Part of a small language model's weights: 4.82M parameters, rotary positions.
MLP neurons of a small language model. Each row is named by its layer, matrix (gate and up: input weights) and neuron, and shows model dimensions 16-143. Each number is 128 + 24 x the weight over its row's rms, rounded and kept within 0 to 255. Numbers have three digits each. A neuron's up and down rows have the sign that makes its largest values positive.
After each neuron's rows, "fires after" lists the tokens most often just before its 100 highest values on Wikipedia text that the model never trained on.

L12.gate434:108129150126138079145142156126162174134134104131139202151109134076108091072144108129168162106120109110127157106130156087128151193138124152126121133163098157138132123134129145126172170077159110126153136129145125089135142127134150101108133137164152134085151130184149136149122116100133166148119140138150125116107125129129135132153163083134102109143155149120159142103107110117111115107167
L12.up434:098132113069150093103111145103148127131118119122127150103145142120120131126128129161113166131099139118171156133125137114137151112156161112098126088144126106129097127116128130124125128110165160114132168075126111119120121171109152132189143085123142131100097060115147069155132096154162118095132144103121106128117096122139119145104107155130099112149150161180133096115150128137135150047122
fires after: " ", "==", "\n\n", " in", "'s ", " of "

L12.gate218:108150161109118124165162119112145106150127153130133109145180176116133115130134123112131120090125121151111181145136139149122120155121135073114151143159108113121156136145085142087165126084090144123092113082166134107109132140156127135139132079125133158129109106112135133137120137132145114138146119124091132113091065126153125128141159111127118162131134148125157173094120124140180137147115
L12.up218:147097140085122172139131121103197132142171177169162149116118149128067088139121153139084123121126116083125131145151126128125153139129161128084179132135128132108149100155114152132130131091154118135122143091149133127126102166116127158128159121147117128106077085148169153147143121124126131123148157127104109124099122131140090124081129177109116159107111112098140120117137141163157116123095
fires after: "1", ","

L7.gate151:129129125132158135142165136137128134163111174134137112125109180167104103159126117122131132090155074125092150134176092120118115177163124109159110183105153177122111110098103184100104152152146102131171133115134101134121123126109123130080129137164130158142136122119132100107135153127120132125110160145127117089164156122177106119109146134106144165134136093112116146125115123105143107139126
L7.up151:118110162087115154103138137095118144134130113127089127104132142101135122158116109104143153119106124077144145158184113122142127150140143134111144136118147162159167104123166131135077097162119136134151099110134114104162096119089114120071118150137152140158137154099118108064117122149117122122152148158111119121114082122135114122144139113129156181083141111135124108119143126114105143100096
fires after: " U", " O", "O", " I", " (A", "A"

L2.gate218:175129091149117140156104106095160124133107124118121172079114139170076110133108130198143096137110119152144115090152112091136130120145131116143170126147092163114150169129121118130094173151121112076146121113124136096149140120150158120125140119137138169117103101132140127118144161127160172094151120127129108088199159101113159120108111128154120134150108131149151128133128134100173138137153
L2.up218:162158123138102180130108109100117119094081119114127182088137156166077140138094098163165107127113114145168112102133131107073132136161115117135139114127123170097114177116103124162138133194134128125128111130169120114109138106130130123137124114135125169148150127132090159167092137115149147135111153096139101092170154161105123109095100145153161115158121108113131146126153170120131127118155
fires after: "\n\n", "s", "\n"

L7.gate367:130123140110091145170131127150112127128088120097167140102114110154079129123115116105112097087164125138186185118148147154154130144133121149122115117132118128167091135107107092121103110077120139129157141141114145134149167147120157143124129110131132147104127148092101144120102161119139132174116119108142159130126148127163094155178147094131079141172123133137157172127102131074174096103136
L7.up367:135129122134154173124102121090136132138132105136155181130144132099134106101165151115158059125157147119143107158121132115096122153108117108106138105130091082171132159136125078160123171143112123118117137139167132137149147134124130151145136123171104130089160169152129140121172124137115145132138114181152109123123150108148108138151111086111114114160151168129127117116110110133084126150189
fires after: ".", ": ", " (", " ", "°"

L10.gate206:137156127138122167140165106096216122120115142128109080146112082143118095156112080174140119127176117123139164141100104123135097166107105073148066129114143128094127152159154099156105143147135124105129141134111132132143148144189114149087168152149116105128097143121100106107148108140131111141137130106132103154145105114144127132113152127142140152134090125124087149131133108131102073124139
L10.up206:123189102147141143129122153110135148158164168103104172138099118131147124122091124181138127129173146063127102127133148116081138145087140132130128146099174131096107130156148131129168136122121143125140137149172130109130140087091158112092127101120150139154124171091132127118151118102120144163173120141116114145130069117072100112139106121111103136120118137125169152123152157141100109138124
fires after: ".", " r", "A", ",", " O", "F"

L2.gate77:098127095113138139142152139124128146100112136110129154100124107116138134154122181101120151141131108070111118117100118128106143145113123149119131163089116154169093140201126126160132145103149143085138137135107124126131106119131105124134138101157129136107133090145127118118088168154081124132143125162078105161099140087115136120111087180114184146153154075101132132153112117134134095127077
L2.up77:156115115120130089126174144110117149086133125088159141145115139121161153106128101185145115132105174118152163135196112109089109148115149078145146114179150120113103104135168112144136119168126108125107126117134142097145098150135109102179071096097138113129121116142113126123107131118134137111092116120114114123138088080133139082067107158139113131115126137091149102116142119139117121143107
fires after: "\n", "|---|---|---|---", ".", " v", "N", "D"

L7.gate10:136144150129118123095160092115145129136122161127092166093054129126149136127107077131114110095139096157108116172127113136145115195137102110130149148142108149117129138133143093132112104100092069139126122087131107132127140154125116123145107128138125159126145152148126132096128143123141115149139107112107176094170111127119130145139139120160112162109140155144104133087123135089134115180100
L7.up10:134111100123187130065091134097125110107183113159148124095145122110110120130104084119096141122121074109126093159114104136131112149140107133114130117113114137137166124112156117126073147090110117095130128120081103138122084082115133131126113130173138105191110110149111107099143156114120113112162115183137128156135105130077139103100129094127107138136112089098134119125100112084089138143134
fires after: "E", " O", "A", "é", " (A", "á"

L11.gate209:075127142145138159145140111111126141115129141120164119085138169074142122109123123112111061148140096115123147118092121143099104112129096096126120160178126139121112105146110087113133120122123124149131125122155133123129104138155127117114138111171112155110135131169091144146130121117181173101075049108083138185111132138114130144156108127145114122151098114138146159127124131126144113142112
L11.up209:101144118128154145139119149155117158086135146085119144081168153107113119115112113155123100123161132093131113133107095111131152118134089121103150117131133134096124092140153103106132081138110122154137115131149125119149145089143131129153132117168138166128155168157097180134112082132166162134081111101152125155096160149096089100160142151148116125117125111132152122144138151098120113135114
fires after: "\n\n", "\n", " w", " was", " is"

L12.gate392:130144102082145131114118133106123150111177145166148091113096134127097144136125128147107117099140132073115114125112113098091164180090105150093094170094127166092120130108106109089104100096157130154165155125115133113120128124148083069148110102152115138157105138107136068118099135124130150138126155166132105111131092109104127112124141118150134157127107093072108130115125117101138147136095
L12.up392:119138089102136155075136122169168152159160104147145134118101122148108160134087104096118147121064133117097144154138120128139142158115123092109121146179088146151144145082117091118114110149086132141145092139133144150131154147123142130178114133114132143118126058115136160113118136118106129145124171097123114118143121154133121117085124121150131186156121124087145143139114129133138101162099
fires after: "\n", "|  |", ".", " | A", "|"

L11.gate112:129167118155106106146185106121147146126104144084131137144123138145130152111162115157130143131170132121143099128130107150119164123171098094163101133182119131048143138117206104129140196118102117086119155127123110109143140109157105131131160124124151155083133154135149124105118077141140147110133111144114130135137106142153119141155133131115127155152115140111128109128125141138135106089141
L11.up112:150172135104145119107107135159121163148163147158144119111121124080119122148107156147121137121118174151139129097113122120146133121102136166117125139130128158134155125105173122129103142084137103128134213152146118162152097141130151125102118111142154148116117094092163114147114113170112127122096136192087077121118134130106135099081123202128121159121107120113120098131133109150134131096136
fires after: "\n\n", "\n", "."

L12.gate375:136129155156098099169120156149148136161095157114127149134130159123127127126151120153184105143156097138136178137120135100152108189134122084156107127157153137115139133147117122142107154096105094133129143122089126125120112141146140111101112079123160138125116091106114128146106108126127155107130076142081112135174076114129192149118163133125107140107108124130158156172122142192151133122125
L12.up375:089118147173141122145144097157149087186146110156111160158161101136146137149111119135139134154143129125089105148098130126146130190117129092104115155140151115122137138156113109160160161111148104119110151173143130118141063117148124122096129103084130131131097090110131149156152159164122124126162106140096111130147118088096160164109136155125141115133139113156142177148134133174143116103119
fires after: "2", "1", ","

L12.gate341:093120144133126125119168136166154162134134141106124116134121177087073143128133140150107138128151123128123149140131101108113126139140139116203062119170149155090085156118140111112132160152122145100201177139164135111110092144127151130112126154180143158110086147108144123162121092144155168112111092136144134122159152155127138119106125108132134133131089140105141107138089169134122103072142
L12.up341:111126123142137155125118096158109107136148108104186087135092134113150146106105120118121133143162124124137128116134117124131169130140161152082110152162141090162131148093116083137143155136122149161091108147109103107124117134081101093126142131155168100144084110140139118132120140157162180081171141156124151149083129089143133147070106109136116138096133100124121111140126130090096132141153
fires after: " (", "\n\n", "-", "–", "\n", "s ("

L12.gate357:100106117146125119133185114097160163110107118123134137114128111151097131155124144148165113134123142101118142108130134156101122127118110117141137130180145117104132085132160146150144124138086111139163122116121115094130077170126143132123122110081136130058156111123090120098135101168151133105124150169103065140136136120133120136157124130114136128146076094118151159124104125116118172102120
L12.up357:106104149158156087144167089089114123121152130178174154123086162118090144120159121123134118063151121118066151137113097107122124135138134117156126126136122110092088160126134106111142111138129138169118111144163149143137122096171137132121153128091142115081099111099115127155120094134110144111155126141113110083185133126116147115125139106128160131158153104146168120143126154148111130132140
fires after: "–", " (A", " (born ", "ied"

L4.gate424:169115105130113103105125098135089155137129084114129079104178117132145085160112087131149115114124124176121135189140098156127088125153110137129104115141154162092132127125147143126119102178128122122131126111166146132119140130125188126139150110097111123107116112154155125113158143126123160162128169168125072094148154143100120078135157119140171151110150146117138114110075110136132116112135
L4.up424:162138138131104112171092124157094115154104133135130154156154122120139096110170117150145137123096142124114127146121149141165143110133142154123132143174141129112096159161135126129158118141155114072137131116146114127130163115149115189153122106117156161186147171135170112188111124149102104119071115104149160111115124153118139082153114089103106154111154157098143138161087156135165159082141
fires after: "–", "-", "1", "."

L10.gate155:137128139115176090126157128134097141131145147116160137094112159079119135102131166133141103161131131135120107187109089140148104153123134163158136126181158117163130105120156154144158165083138142117153121076144101102166136148122097138148117138155136129161100112142118122121120113110133112151099080118098138122181077147120079135117137142133111135107134182132102073128127153117128163131122
L10.up155:151140081124079145152141124162120104103166129139141135185103133113124151118145083122115120152122140152146177148079108129116114113186098093134101113139115105138127149129152103116102119116103161143130138124110164158165098098136129154113105114150131125125156137131134143139127121124081163140088142123113148116109130172099158101063109136114130125110178089103139120157090162171108104111151
fires after: ".", "1", "2", ")."

L8.gate242:121123104144100142146166156128106134136113107117137140133125220115111140156133125147125078135116116107140116145101150096092139111141122116162127143152128128170151120100088105135153139130122142099175151147132115108127145140119148079114109125129121140096154128125069113096099127122095178150111134108108108149086115076114103149123083167093156096141156115119099111140159112155153112105108
L8.up242:163106150142152109102148158112137128119124183119139183136114112168102140119148130131114063120106157121115108102118130115128187055128145120137154131117069106140112116131125113159105087156169111116111122116098130106154128145171141093107137136096114129113113062135114134151151106112130125114149112154158116162118160123153127135123098151124131096143131106139149130091147124133162100113116
fires after: "\n", " mi", "|---|---|---|---", " km", "arg"

L8.gate209:144079127108106111113117108140137144159109144130150125114099143154102115130120113151140105147133134160144137156105105127074093165125131122163088130141134168115103129097159162138117161117122097108196170108111097115149116126120160156099137105150123148133105147101103135093100086150152126119111162162147121121157139115161125103101163138136127137102131142093112145135156104069139103092124
L8.up209:164132158109160097117102132129110170127107135122124138135144133167126125125144132148129132166106162140173122109108086119090109138157152149146122121107152157120080120108174183144141105129138131107172168143129133118130123112106194130127122151125110167105129169112109128110115108141159135133101171165146091111112128133118112092111168130082140154108097102104102109170146119084120123113144
fires after: "\n", " In", " in", "\n\n", " \"", " am"

L10.gate160:114127115127141158103101145145093135115126146127146122137158160142089124143134149123102094131165144104146125173139111133151115149175125155125094159171142135149134139135135153121133132055133133153180159110134082119114106098114113060106114133153160156094142142124157166121130145109118136121093111133128072102151122135107126112130160099184115141093110125115148140151079135090148136115144
L10.up160:154083152105102145149118129149164147127131107098068160156151147117136123152160131194136138119081142162129120113107158150118118101115185136135155110120157134117157120125133155125099136165093185113105147135137093117144144115127120120140094141116139134130113169093157107135145127130165125105128121128114179127100146124119133109166099142140128139197107127135122126145138138156131121112123
fires after: "\n\n", "==", " ==", "S", "A"

L10.gate18:134132118084120108109113085130134130137157083153142108123111140148125133149109097128172112106134104110103097154092146162153121134123067078142150127116126134091129118109109129123124130143093103146120133103124134146105099129110128175148131088150162153160124125107137097082122162107118116118074138122145191104103108129134177134115159121099140123102160170123096113136149102117154136094136
L10.up18:129137100150169114147150123133129097176120136106143138099126162152176167108155124087137112111113093105110169122128119126139120109121144102145141121122108180106135104121139132095114096093129127095161138122107158094099159090093108124114088139146109134162124149094122095117096150167115085150130138126156170162103098133161091132099068111112097132135129127065152125103144119114138149112124
fires after: "2", "3", "4", "1", "5", "6"

L11.gate243:128133133111124089139124140103115127156109116097142120106162161122155142118110108120143133110161107110135172096122144142114114151115163106145107129142119088129129135133122143118167126074150139141130121122152167095107138191120139143148125065138122138163113106111154092171075109134130170134149125135135168119112094117147158116147132160127026163117099146119125122098103106103129116159121
L11.up243:127093087093110125140163169120146109132116130151128113178118182166083099138112132117111088111119125112132113129156107092127138140156126086091163140176107150111118159107143157108095099082109141093123142114159107098147103107112104159142124153148151127113089077136110121145109143121132145128090129125183117142118106097125106110108130146094090096155095132108106137099110138139132145115140
fires after: "1", ",", "er", "-", " in"

L3.gate207:142143159122090093187152086141133157110120121168120096153134120119135103100151128183164109126080128125158148094102122097095153146126101106152149151095112111138120134103126100080116160125135109142110122100090121092137154170121111134137129086130119141151134118095139104160100098115128116134120141159162148129123093095125127123164111131130085124107193100109101179100148126121172130146119
L3.up207:127135149110121071135157100114143081115194144105155136169139138153133115111122143173126082141078109140122117162134157143126146128136104121119143085134138091107096138137158095138141139127184143164128117124135109100130092145093110151084141135138152139150152103104143157066105090136113120119125162180083155123142107139152170119141142140112120138118141110129095132126122165145157129122104
fires after: "1"

L8.gate58:160131106120101083138112127114108176110125146089134144118101098117147094138110129144201082146128142106131183102114149148108147148128133114168125154132092128135123100148116151142107119140138129169156168114186145122151157147153162108140147109173123155104137137119124115111122144133135137127146110121116120131151172137154159122156149110123149162104120129128110120101081144122145104141155
L8.up58:169106115115103137106079083102112162096121133129128169100095054177159136138146149133160100137112162107123150087151136140114171102125127135120140084109119140142104127148122155112120091130142130147129134147170134156126171141134139097164165122160124120086118082148141097131149153135115123139151110133136124122137162134106155144144128131124161130118115134154103094113121101126116121109143
fires after: " | ", "% | ", " $", ".", " |  | ", " Sw"

L12.gate249:107182116109094146169151128144096109162112141148110131099097134134088152139113097136110127119149149145190150113174121135132162123139090111135116116132117128134132147137149110108117171126111129124158141121101144138113152111134118107116133097091174165108183137087098134061158122172134148137096140119132126125123064107111102154128140141115110140096119143090100128147106128094129064079115
L12.up249:146098109094145127130117133188103142082121138135113152116109142139116137085119169148153101142118161120093087136130114163114101116134178122126119114161169158127128133158184142114112127161061121153123140171124119130132110123150121121074125142103181146104089142143137144138153165117149139140089114151099159123113130136112118113100121151191136089160123110144137114137104138134118139078138
fires after: "\n\n", "\n", "==", "===", " |"

L11.gate0:113136101124120112148114123136100106123107092145149070128133149170147079139101104136090140144121130103118099148161083148142152135142127096121142125117113133079164088119118174106168116078122159165150135128147158114154105148135122111105121092130131188153169112108144132131111134155118116183113172110150141126111092160139157090121118140109083149104089111102095127102097121103181150122126
L11.up0:149156136161162109170132116127121118088157151131115146172108138167144138172127080083131150124118105130103146165135112110095108154106143119128131126128125154132107126091104148077142139117108135123160144088114103105082115085121067137110094128114126170130078114116120149158098064112171133125155135136138172144149093107137151111114148105118119102077161151140093118131133115105132112158133
fires after: "1", "2", "3", "4", "0", "5"

L7.gate21:160128165106132155119110100173182187136097125139136056139109164143107144111176140115171136161153112116106156130101104110121154182126105104160127123179096140156137124135154122146138125151126146166126121109087118140159131123127134173099149147172139134079146131109086115135098141106145079133121163147109114115109121098108124080132139143146125160114130125150122127134146089116164115106123
L7.up21:113120102135135083128109091152119135112110103101110174118150142056110146155139129110113103144131160143142158098151129109142166125108117139140085133139126135117145119113121109168126054147113118102111159111118124118150090161152089137120124101117124109128098182116132151155163137143099155132110119163159070104120128150130147148118133100156134107154143116130152107164130129107103130064154
fires after: "| ", "–", "- ", "\n", "024", "reat"

L12.gate92:137108100110150081172156175156133127135143125117146099154129139115114162112107131153143096116156138117133118174087142162096111148126133116154113121175151127119173104138152144151139135086082107145187172166096099090105119129145146103111152112120130155138116100174124111137141166155148130128121095122107182145123143160153097141101116152102146114135150109111154144106101135147136126158114
L12.up92:137149131168119096134160159135134124119124114120132072170095120120137127143126159153108118161128138160124102135123144152092118106114116090157089120152180127118154112138124112149104130140092135121155176133131117162162068064121134126123150116138119136112168149132136137108153129155167119137115089128079149131113123107100097155139098145110147122120144100109165181139101124148124131138128
fires after: "1", "2", "9", "93", "8", " football"

L12.gate293:084109110108137109150141117131124152106122127135096098100112164089117160110151141182175130117127153099114146150148118174162150108127124120150105100150121149124114086136161146149125133140140110138111116112119095167142155151149158131106166110110152152093146126125158135175121108166141147095082112131086129126156113130129118134116150169144125148137116105154131125142135135162167126094093
L12.up293:085128129094175147166137088131141125117131146141111119131119178104149168151174129149122134062119147076084143164166072156124155107143143103143108139130135142138124119109160166156139163131132164163106135095097113161155120150127141134138146141104132149169127167170161121156147135136119110140107146106087132101146144112102064116126135135133109151170137120172117118128144145160122129121138
fires after: "2", "1", " October ", " April ", " March ", " February "

L11.gate180:122124088112124125124155128118134137148149169116122184135119139140104112094110080162112118124118163105172098121154143088089148115148056128154101108128118155113175159143123120117116179112136110141192185148131112122113104125145127105102130105155148184110123124139119132157078120147125198159137128139107094131170125127117103129130117111133097155128121127118151138127093133120136097141126
L11.up180:120099121111176155083161110145169093127123105136147154101146094088101126143100080142124115156125107156142133126089135149126120108103130104144113107141116131157124142140143118127104148138096166088130100136177127137157105108148147124102161155133107119118110090106120132140092126168105130136165183175166116100143196106079110126113101154152148135113103182159096130138164075090127105119157
fires after: "\n\n", "\n"

L7.gate196:131101138119122132159125113125117126102139119109154104113172139140119114085149095133165120089136151138127143147176123116097130193129120132144133136120130158127121083085166137093127140120147138159162102136112162078089133128098133123123130159107111151142136123104113075144097134137138108144137130138108124101124109092140166112141087109167114106111158101157128187080132120146134139139158
L7.up196:108117134079110078174144105101112104100145130107184097121153122177111112110135140191117081110136153151146103128181095126120149178131123127098109101155132115128114097097145125075152114148145143166165108124120142150100136118106123123094149135150130148143113154121126095132113109131104086145117132138104119105126085083133127113159129160165124147117139093134113158108125113163158126124146
fires after: "1"

L12.gate210:077116069125138135139118101105131140125057106103155116134112123118082170127156114186115112125127142124130141166138146088096117135114080076148144113124087153106127114119143106159156181124127135092130136154141108137136137096139118103120112110145135158139083133178138152127112103106140109105131124153125110142109145096134105123119139153157134139122078112097165120135132148123146088105142
L12.up210:105095096108151117132123118121153148139128131137129135104139176136135126162131141181130133106123129152138169118136146142109117146121113141143117183133139102127115111112084157138160133128121114126160112164142170127133153140167110081071123135102122146151130167158186147150124140150099108134129090128122120098107179123118100138104128114132156137112165092088114115142133186133168087173138
fires after: " October ", " April ", " January ", " May ", " March ", " On"

L11.gate395:165157096104198182085116077132134116136141142132156082127117107153110119131081115153110097176175142127171129130127159157139150126105115147126129139127117114121150145127154138114123118098122126085111104138122093098114133113152147124112122061147163129127120095110138142098140163111114125108162133163085121162127160115141157140127136161159110177104084098116145132122131137130106126121119
L11.up395:153167123155193164127132129110095096132135141106125151112111130167135084120145142135098126095136165150094121127152123131098148164102087144142116169114110118151163171093091126116170150131106086095150144159131126125115156098126074133133140083156099125132115158142145112138152142089099109085156110145140105159141147103090162116122141102132125091140149133115158125158146113066104168116129
fires after: " P", " F", "r", " O", " L", "F"

L2.gate333:135150105092129140173131159138123157153162165136181116085102149127161092116104130156131151120138133156097137155125120141111132150158153082152120129135100113126177140132110114126099107072152137127123133095158116113118150147144142113128138145149130128139128116083097105100130101160118086133106148124138108132089125099118117088133145150134146162093128094117176096135122098106143119139126
L2.up333:113122123098155132130103111132132122163110166155146183114149156073133132104098138172102136098108144150139100140153175114113136119167121109138118138110115141108136120120108100105144127101145153177144157072146172099126109120149108119119101137122110152131139165130107133126090124156133136144110109110137105161125156123111172121149160145095101065108109111130146123109129092091121151128134
fires after: "\n", " foc", "or"

L11.gate107:128132126068115170139133122163108128096137130057156139104134119127124113163129089125123129115110174102139159125119164152083140108140116125134104136132104112155122099154152151182139111112137126136144136118100163114142112155117125120115142083133180161157112080127160127114089100147127107124111081113100113159111124139156128099139139156113126152127109120153088091113144175181130103133106
L11.up107:129168128144090104142110150098075142140097158147177109125127134152157080180154110112135109151111150117127198118170146154152143097136139112104099115115136136135121125120140105167148109129122156101109094149123145144133139148098172090102100077135188121114192110138137107156158151175089099144108155130115108122121117117144139172129112110120137162132127163131124107120123136087097134137138
fires after: ".", " run", " end"

L11.gate25:136159117141128143174132165147114138100131172124121081087140151163106130172162110138113103145125135117140158114139113109120147147108098114140081137127090124085120130134137131146125110131146133143148158122095139141148109112109094149129142160159120169138143163084089119087098127125131098121078148126132097130138086146136140107100125111136143152154097152121158139145149065100159100120112
L11.up25:132090139137107130119103126128071099132099131154174157092103153184113143100128129119094126120118105151125131140134144128088134151143109154084146146155122098097082126097160135069143173128115098138138119099150194142100137100100104152157105138147128151160141111153125084132079106141095128108129160162150097133125151120123081133141128118127133113121169123101103096147113161112128103134135
fires after: "\n", " |", "-", ") |"

L10.gate321:098155123120120126156135116115128121131115120122169144147120129106124108132107119169155138083113160144130141151148114150128141129128136137153078120149107117140145077152144156105157132121124174159139145111157117119166144202136126117074135114069133123140110136103129068149143083136121145087119095104111132124119107141124129069122149151117091129142147166166141131119135109131124110100148
L10.up321:142133152138145089117138148157148113144136095155090109157134168121134118122109144120127099128154071158160141157132138095167106133125108141131134104118139071113143131132133146184146136117121132108114111126130094129125086124101122050113129118117138118163113157074149146085110151119118136124176139128081115130120131138132152122157136111134152156167139114144141123180101109158147138086118
fires after: "2", "1", "–", "8"

L2.gate280:173123098139148157106158134154136092122151147128148142119132113143166100129132162170101128127122163109125161160127086123150092175156156128108162118139149140096125139111106109102108177091086114175129138123176127109127189115127108119168139109139135112075124105082156140132153127152171129113148132109136129136117143124134126103127142108148112116161138138117162110107143131156102118191136
L2.up280:102132151124111125158112111127166130159133164154111142116152150134119092139136113165131089153132096121127173121122130148137129105146109115140120157120139096169116187120144135111090076139148165128130160114135126128081100176098125120138110150159133145175090144145113122088112111148111101151150133095164141102175107170107112106103159100162158176133099153105120114167135115122150143119151
fires after: ",", " | +", "1", " o", " | ."

L11.gate178:126160093160101090128148108139111115133104089134105105118133121129140102149146109104138135201130121154123123161164153161116126103130127115185098132119138158113121087120129170142115142139117131169133127107113099119204147114112168139113150077092125141100176131122152105142132110134133138118048097123085147127146095120129144086151132125101127159122113141125130158108050093119134119131126
L11.up178:139158120129136147142136097132105110127114078154099147125128144136153109164145106154117156144122131132121130135145122148139127103165116144104150107116127154079143090128145137154147111178155164144133110133168145141185143123125107101107121103079124148116152154107170131124130137174114087159154162150105155135124124121103112066118129150111103180125118108103128139142078133148105113073128
fires after: "–", "2", "3", "4", "1"

L12.gate155:147121146091134116143111089179113159106149131106114131085105125122067121153109113148126113112121114117148145143153123105080131185126110115129104147105111128117129124134112128127149151156090184127157127123116129136139094121128092142156159080112125158149103139119123154151095153120144131139135143196147141132111149118105146153133131117182095159091153158123128147123129116097110054113124
L12.up155:131118170145137114132118056147093164128148130090101136109159150124158099141112175142163163153155164106100147119122051087120136105171159126096142122142152155143110105105182141185122102123132118136105141120115128126132140125112149099124145090100124113133118132122119155144096111123141113124138139159124165107060154124090136136103111130097120149159102090141150095151158160141083129120144
fires after: "\n", " | —", " | Votes |", " |", "\n\n"

L3.gate218:095113153152139132171126114113074137098149117108141130123139100114130080128129161100163156152101162146152152134155154159117155172131143161145103177163116123129142136126137109080167125158119203151165137120139140088129115110107160117129122125131137175136135154119133115141141097146162138112133145147083125159138136125115099143149093101164128106101169155143146106126123138141126119111162
L3.up218:083138128140136092126133124095173146145146109183188129140145152165096121129132156109114102134113126121128118103168127181129189147113153117128114128147134077114095128126133119081090112108124137116124111030121150122109113117136129142104135110146095138119141127117154124128073086133141132117135126154099126123115082090153109126156124154096151128141173144158121141149104121132104145158117
fires after: "1", " com", ","

L7.gate147:114148148069135116116157140140166130127116165127124130125100137152101139139131143173123114082081162155159091155127191137160110143087091165153117121095093159125128130127128136125077146097149099124135116122187121139099132096126081131120105113166121142179147153106071103144137120162144133146122146121105111134154166125114145117160171128100144123130110134107089126155117097124144129107109
L7.up147:138113139121135126134099120169133146112130173138112134161091104155131141152075111174151112089135074151149107146122114082129137116133177126190104122135141192086096147139150115132112133167116138170131126090087095122155144166146105143125099138184152133159110154175161145141114115128123108121126138120123169122160132115100101114114121121103124120111128127125157117151100179106137129145118
fires after: "\n", " S", " | S", " an"

L8.gate37:141137116133113138155176104110123145117122113088169144160085126130142112139119143100114162121161156161126115112147123126125137162119153142092130151133161157067130121120141091154146137133126082127146123106113098120125122120136149139115153143113101130160181118113049094165139117119080115130175155101148164115149113120165123134138148146074130085189148140149081142135123126121127129146129
L8.up37:130184131138138126116187120137153116128130160106153142162120156134137137108130150143143146119126172154146110135125118130109147124183153163112131156166139141144149064145117115136130152118112110120135158139126093116085140117127142112097143144135124122098166142152118160107154131122160112085150110144184142134122075150122114118135134137122208137083145060101117151099122110141194134144106
fires after: "2", ")", "1", "a", "ov"

L2.gate258:111135105126136100198156099151106097127141137162133089121143158161089103103100101148138100138138100116137124167107092131089087125129125122119137117110157166136140095134151126170126115108084141129137110132111122131102167164121088100150129138120138157163086140106150129151125123076147143176125110099139137118119109087123106148157175143118128157139077127118157205148086133133111126142144
L2.up258:111131117139097079114131107103095120119091108112130101097151168183168097105146176162130097137129093098093136157115134143115175125126114149114121117166143110146164137105104142119156148148126136103154097151153111135164147152112138160107090085114128119129087112115154144139119105158123114126132121169071093126118137104142121099092085160126134185108092102094133138125148156173155118122125
fires after: "2", "1"

L2.gate60:123157082081121176137113117162132121121156157138162192182151161107116072122108115083134123096119123134158140109116123149094130149096122091109148150155135181134133108144127102088140105149113095166128122141133102109106172129128104121139147128150132133111114123109093136132081113128128135104122113130106160122156114144140157147134155166082106121174170125114093122111131137108113132119121
L2.up60:140142125139100156127155151148108119122109149160178135190126115081161125133146117146155127091091126148165161148123121136150151125144105121117108105095169161150167091104160129151141129117130100147130134093149110152138107142099096123111129077147156090128120117118090179128121106116132151071140105138143060144151126132169152125099124103142108105128158093120133147117115160111104148118145
fires after: "2", "1", " Ju"

L11.gate100:145103115105136149122145117120100152124124104152146151116110175105094123142142141106158127099152103085129137128145127077090129162125118114132150126160088167132119146136154121073152167133113095157144108121111135084069153143126113124121135105140176132126120099132134150094097084118132168154115109110128147133185104122093078073130134147157115122132125130131112102125143127116135147115104
L11.up100:153122100115130132104079066126160141122152152132114128127133121128169165118161065122164112112143152119103092110098121158101145128154093142042168133103103142136112124154129130154107105150129113130092079136113119116113151121145094103130132124164095104155120145133144145162112113110119109133142161136173133148145140119131098095117126107178138134145155112132091131125159150133099128194096
fires after: "on", " Don", "itz", "\n", " Al", "\n\n"